MLP neurons of a small language model. Each row is named by its layer, matrix (gate and up: input weights) and neuron, and shows model dimensions 160-255. Each number is 500 + 50 x the weight over its row's rms, rounded and kept within 0 to 999. Numbers have three digits each. A neuron's up and down rows have the sign that makes its largest values positive.
After each neuron's rows, "fires in" lists the words (lower case) most often at its 100 highest values on Wikipedia text that the model never trained on.

L8.gate68:425569460493457519485513483495508427396360503577529546540501462547504507522470387431553483594480501485499500622498419511505458465518462576567486511540444438520461407536464493589422579379543512443485556545492482420560568484558562464491413473503480488474495517517483520563429409530519589490
L8.up68:516553480521492495617477527550582456424532453568552472456565598476440477518468535501456519579536483410564612560498531503498527516602547572546495539506463481462432472437623438454498475536497517487545471490524472525479499464547509465500477527446438500512462511508625561519542507495561542498
fires in: "the", "public", "republican", "republic", "published", "parliament"

L6.gate324:476484462401492476440540425506513548513402489534416479469538472469578494512509514408523550525539471482577492487535470442449545495520495528523470396515499466486480555566470519462490510489493484479588480517375577566504549510557496577530496463502526445473523496488572454495469462535527534468
L6.up324:422463558380517471564461494525513547447503422529599529514502530485417559586546456550441566568552487551556460596480468539417484459503539497554498427502510428527426501458476486454425444478503414478509477437480443497490542401544556465512486537434436398425514517505433490589455528552485458498
fires in: "this", "three", "through", "than"

L7.gate1:515468530528510518453385596507417542405478527496550512428473538603514490509549444494591513504499499510532462516478492518412447525479497473465446537410498495519548532518553452459453536459523552482510405420487523405536442578501525535471594496496513498476569444445508441642452601487439510582
L7.up1:491502462459592612416540424478520524482542480466494509527656517509477525518582449517560510537573477457474542525496516524574560492516437487555566485426498497516485594404542488520495451540587485513470433481554520529492440551581520519548528451475416545481471609473402512576553524484514548517
fires in: "to", "in", "of", "at", "had"

L6.gate461:476551550424526496497498504453518539512518557531438469477391545447482554528488482527560581519468481580576522434443557469637420491468491537518498454508508475659475452507513441493469422457466451540405584558523484478471472497433511520536454623585471475495477446578445527542531543540440557529
L6.up461:459533499543491459548464470459497449437472532504473465548514522482489460497516518477533517549485531482561521563520546412581409463566573554545479500471470531568460491464507575513578471489470568493479520521487565493458500461443434551479447582473542513420510516480395535460559566504560563498
fires in: "to", "as", "became", "appointed", "earned", "being"

L6.gate664:497482528462495476571549459492471486363501494610422439461425588507485494511426457530478526540594444466501482459475539488467444505510461474503453591559452479496442472499530520480556497453508483485540474555496513530514505528558571507527486521543434504571442503511430506485443456518578546426
L6.up664:483499474497564440510562488487497444517573478573439550472449467449537570488486459389565586512551486488535524438536579437467459611505432532509496499520454534543406425483538527338522414522446555449500489539468550465454481539511562560552479423499425642490460576516423505527476427554566502521
fires in: "it", "its", "italy"

L2.gate174:502533524567476522565487495416457524514559502441484520546481444452442528515510500534520519511501405476479486560466480501446442549495461530485546508566517500420510485393366544531463602563413572545394467496475478509516533445456456417547530486564530555445487509492401643468453470567536525459
L2.up174:579465406567520508520475411441556424565441463505441500467501507447594477444512495601541502428480529539627442456419530530495474526554554508463504493558516508479471500480499465580531520486422491447466524516448387581407473569464442640404492491461516529549525436481421430389468617415489478419
fires in: "he", "under"

L2.gate594:463516457497542519492451582527556555523535556531467481527499515523471401512461491398510507544509506568549492559530491457488558442543477389518479448495543544430458476496485499488421376470521553492627474495577480594491518502530514621513480515461519556413511515524521450619550480542510602493
L2.up594:485504483547456513499452505507475504461598606442435585572526434445545451481521595492509453575595422477452594535563418525480482436513532517533498503535493419444477535415500593489539540442453490592567543504423529537515427460479551503453519460451552489545488489524485505591492354559465403541
fires in: "october", "from", "border", "lord", "project"

L6.gate487:413443486480563461441571508498490584419472563472457502495476519464539468381458529523499494528458545550522472577498514456467458455532543450602485527441516582544515535425510501501504470455513449534466527601526452367498426430531398573460495543492532507414515544521519575454538493537565574511
L6.up487:466482482546495548489618626477523529541503490521539378501456473467505583517611552577452510461438494446570473619464411556491519478480554457492589535450434511493515560531477541506502537515478485462498454408518503469538474487537446540480497511441556483557542477488482536471528368508590588498
fires in: "october", "at", "from", "attended", "joined", "left"

L6.gate34:469463518497526478472544469530504561535488453575556509537508443456528579466464561487588534533437539468466425500558469374613492503593392512499441455544444551520448541463550532456457479525440541422463530518528496412541511420409509609495600587447446463485442527531503500527434597490517462430
L6.up34:488486493507563554494422536441423492564478529500496484513540539500519482496553550566524518501503514488551442505394536386526520357546471449450441533441473534432477476509501515521518545536494511533602436480444451409457494564534487545498563467400498420508496514476522507623462535451541449468
fires in: "of", "to", "near"

L6.gate292:426509520465548475612481477591450578440591523460466501454482502607541488516453458491468509466493471496490534534535472579518495459529575511451470545465425503526430526461558580514562428533466427496426460505432386469492538570421440499517477530537519478401504507500401495497535509540553562508
L6.up292:474436498488471484524515445437499547476510445438517401427475531524604461426490539523488625574402482534458546461473493483552414467515449526463483536496508345511468402527537430417485439404487493578547503504518435465523483542458533423583546470460493510573463579583586573473499403442458467492
fires in: "of", "apps", "appointed", "general", "engineering", "engineer"

L2.gate279:584489515506503555545547458513450590484445435561534590469452474531575507498503539456492476470598598511547479476527463582460494467532563514564598550447457507588582443435398496504528470528513459594409486437439550521500497432528547460523483528459514540515421481464437556449521426551550578519
L2.up279:483510420488585497482573525465587593429503544515425412494569521547553476467494540589549586604515513574489572535528512477484549541542517398548390447540468397495476529559541431593489523530551484487498483505467491571550588513542534628545520519451481483552543409477470557528463469537599515524
fires in: "the", "attended", "attorney"

L7.gate52:439478508433528428446479552508546563549498383413464512498517508553453543483533443557500557533585561436544510558561543499573396522572543469464528433496494468511575580599410438574537458512483466567509510535517499437474526446486531569504471501461467431494507534469518499507534580479519412492
L7.up52:473368528542519575527581541504540513572497395507444545483530476437455520453480505479535534505495495538597436540468535559588517529447498544531448472512507347505473413497397534563491560518408497449505511430526538615488455452480527380467484505580521510461507668478501445538570516414627542434
fires in: "to", "would", "may", "will", "not"

L7.gate178:496492454530439537477520438504490496453510545439479467419518529544585536455570527440439492555562558442521545547484543558564616434514488444431415531536545555482441472499426504504451417502589456458552514503524588532412501472539456564491480603499573440577501459429464532475501495531493500499
L7.up178:515410433534535357543487497506510500532383536517501344502479515515453453525594485501555473536509477529625460490456461565462520445503448504395504459454476533466542514549505468579573531481566497561556528511462498603435494456526637632528540583455559493432480557527422517469464519520607467469
fires in: "to", "town", "took", "top"

L7.gate137:500505499412573507453602427491468489484465449538575456435494561501498556467476520571492502489576458517529485520547450524583639443576437496510501577505401483529473548493523518475481543521538460569457506488434494485549437469494505507558564556583609532597444524513468538435477519541492541493
L7.up137:454469471478547445430536422541483485557495512468523465458478407560514514589488456505465483585411535508523429471534454459531604422507545499500509453521455536445462419455425493592442471592511534491560565490512513548606480477558464481536502513517521511443434534524450544526527504525503475450
fires in: "to", "goals", "took", "top"

L2.gate172:501355667505559489596464509503513493534526571457422459536522447472519521483527475365427563600461515535464511462480518597443555437463457454428603528464533456520408441493535523513522453588501440410521495469516507399495513551467471503469469497538474515473492480490515448547497556535504459493
L2.up172:511481618444560598556468432509496542534622592505436487557491493503488478458533422423483539509591431543455457442512494572527453477547488490506541533510530461560475391445483569427560533530473461417529463443551432447507559593436529539443471448537539492487434537489497554543553502508495493528
fires in: "under", "appointed", "upper", "rapper", "und", "approved"

L6.gate25:520579513522520580468468481534590612492557404549563447590505638655463513482514396495477446517459532516441451477488439537440456462497547449455604472433453491531567514522459485461498578609495517627464578535545492406528475393427485537500461489503545469400559534494523527478607457439531531557
L6.up25:478526463473518491386487442423529523464543512551483450504415539511430587416520448511570467505582571555445432555520518424528569518492475497509458575407442507509552503507526501448464391528389542543451476416572530398443513488442463457475518435399541544487443556473573551543503623497554508499
fires in: "of", "in"

L2.gate339:512524549564565470456495533600531516542468511451568572556474479537533472551521580466524406488484442382543478568408471521504438512541513391566574540503478514532392576494505573521463426440497558545456413554517518507532464571511497462607604463457485528501495518490500356472517588500430514500
L2.up339:403491499534560351514596439495454593409446463469566533539545522470476501498576557450502563523489356470522401517430561556469466536479491511480439475484460454525599537488455511477530458483432566450534471508527469497507532545544525496513448550436546446520485488571415491512498540500520417573
fires in: "after", "in", "africa", "african", "according"

L7.gate157:447446531590600461417465481518495484484409544383486538502462441516476481433420496467450536470558565520587524429578478506480513500489415558598536559481459547491514482482439449489442433522458465438488518468533491534526434523493477505507463524566416439517517543426514511492498532422561479434
L7.up157:558556473510492379438466477455505402485507515507488503487523626506589492471570511525541567465606404508501527546467597493500359519491403577521516417504595656513423446477519443476501523536406590509559494505513452514500497483454489526465502541539450503464510453473564478577466466508542528541
fires in: "is", "was", "it", "not"

L6.gate409:497500435470533493464580494537532512451570452442541437453607552591490581459493494606485537410478503478504536608459515467458439381553521536457538482520553525528496521437461485481515624428441467488525554474502439529435557496410562476535551574468490443543614494529474391483537522488485593438
L6.up409:480500487579594385532501525498468523580613462556475463546512539439511492465500471477478478457516442473427574554490546499478531450581560478497493478488379435454514448448478564514547493533540439534431398471464471558492531465522623425542513574478624403499518465481384510570544515421567421440
fires in: "a", "as", "would", "to", "brazil", "april"

L6.gate495:557421491451502492521530542485419527444531541467508468631562517605496549420547507457461540504467443510475606525443486555541530441557508558528562513453366458498350502501535437444440410548520526533485428482461498488488505525477458591503620555481511528514477599462457457539470522438497393460
L6.up495:507580457461573421498458519434461560513590449400489528476512460528559447517532498473517492465489507522482438502524604537590457537529520462479544517495543561448509580501558496468569563482562450449501431516478419538514437473428471437495522594544413434544557518510517544536623564504576482539
fires in: "of", "called", "often"

L6.gate666:516551516400464570480601392579434516472517488532500520482473569513518454450581501468427474521491573529453508475525483473562507466451436504424531454472526569571509447629516458419472533511526443524560492575532446464479474570521576517558492538469437447497476508497470545574480552576573560599
L6.up666:442451480398455545433513477608494451463531504539568547532521506544489571527482598470469629499478545540498475636502497450542448428502513473484466451513366527550604514503547526540443550485517436456596413518497442486457442572485553475533492516342476456459458446511526576495472434415538456444
fires in: "to"

L6.gate510:468520563461552495414560462498528531579583556470602499522509432516483532501547504515497524521459491499566439479571495447565512487507460525491473508497435557579518575443458432466475454539490576440442514413498503488538534529497609493539559578545445461511485485496561459531549599542579532426
L6.up510:466482494421432593547447448506463532539499493522533601464489518549456544568518532514522473486521495546532485462478625657571502471497390604473551572543563595500444467482501469550500523439542451502531499538535487563496460542469504493540449535561442498472472563471502504438505526581587446503
fires in: "of", "if", "where", "000"

L6.gate560:518524474499543525579457528552440523498581526517565526532475555569516549511510535496605416512526476384479425495432529459511512572515491434466614573416568543520505508461529452483469461512489552476449556454437473539585540469484519517529464413521442454510539437488587480524566468551571521617
L6.up560:407564503445497431538459432514489467538519481488480579511509472462486497505548461505431549468460502467475535495583466412463508536563473519486478576507457388487470513538486531461496465536426510493525496590530497422475422528469434439466506478462529495435447597513504491567649510535393539526
fires in: "in", "after", "as", "to"

L6.gate30:515565489485446476620508427586438508474506529506444540528490500523566478543575520619597572449567411485523417524519464562559475453539485435545514455516439442455507519438530536479500426530528520500479512500523637491575430507538521508546469504507452459443471481405524587524531550508528427481
L6.up30:413473380501447516480512471544453590426613527547550374505596535498509505450557588542525505564551441418461471512484516529522449536533487475506480713557374425500507499476442527497438495551487520486473505531446500487576522473501450497455518530516481420502486611498518601500449561514504504474
fires in: "after", "to", "in", "although", "when", "with"

L2.gate260:595470621511496494597543529502523578468521579538473490388563490536563538523520542463459504513567510413491434455432461546564495474531458552481487527482473524492411484506502519593628477458498522515532472506498551482456529452488450544516489460525611489398474575614485441376512488593584526460
L2.up260:561483527547435505437514545621469492370495485459471620457433473441471524454443574562496404563537452505516559563467434578502455423467511420541526493537509435523449542448544535512515476481577543532472559513507500431453543538476466473520530546445480523466561491463448479585560482473531570436
fires in: "district", "records", "lord", "border", "list"

L8.gate256:507488534534413514405542520544481500450542481485538484528535484545443511531408540568442422565453469513540506559623542523498456583566513454400464556474471504609507534487505558464461537494551599369424505484544483498438467574523488560540606534548506476486603515438467509530543555492522528438
L8.up256:473487439548511400635526446500451430517518461567445500521537568488493536486548570579452540475524648524524464487487463532480479490494483538473513504497597514486482552563525441514433461502454556453494439534513445545432508531484470494579413490463506457508576605553442475522491608476370530472
fires in: "he", "who", "and"

L7.gate355:488428473476373461404464488549447482576564541541555518575567498561477474513592531406472550444463550532538523475502541552518517535527549468470515522427449455483422521505504515430589411422417460565526553433527535470522460596470481509458415485426507468516441536495605486498487506506483440460
L7.up355:465456470492509557437478511583515455512386458631480434555510537577390411371537558556595501416428418466517453442567553465548391394520521493566496499432477466501482590500479498528597358483496511434578439520499475475497484436468474472383605573441481533558478532511500519492496425465532522478
fires in: "as", "called", "named", "family", "to"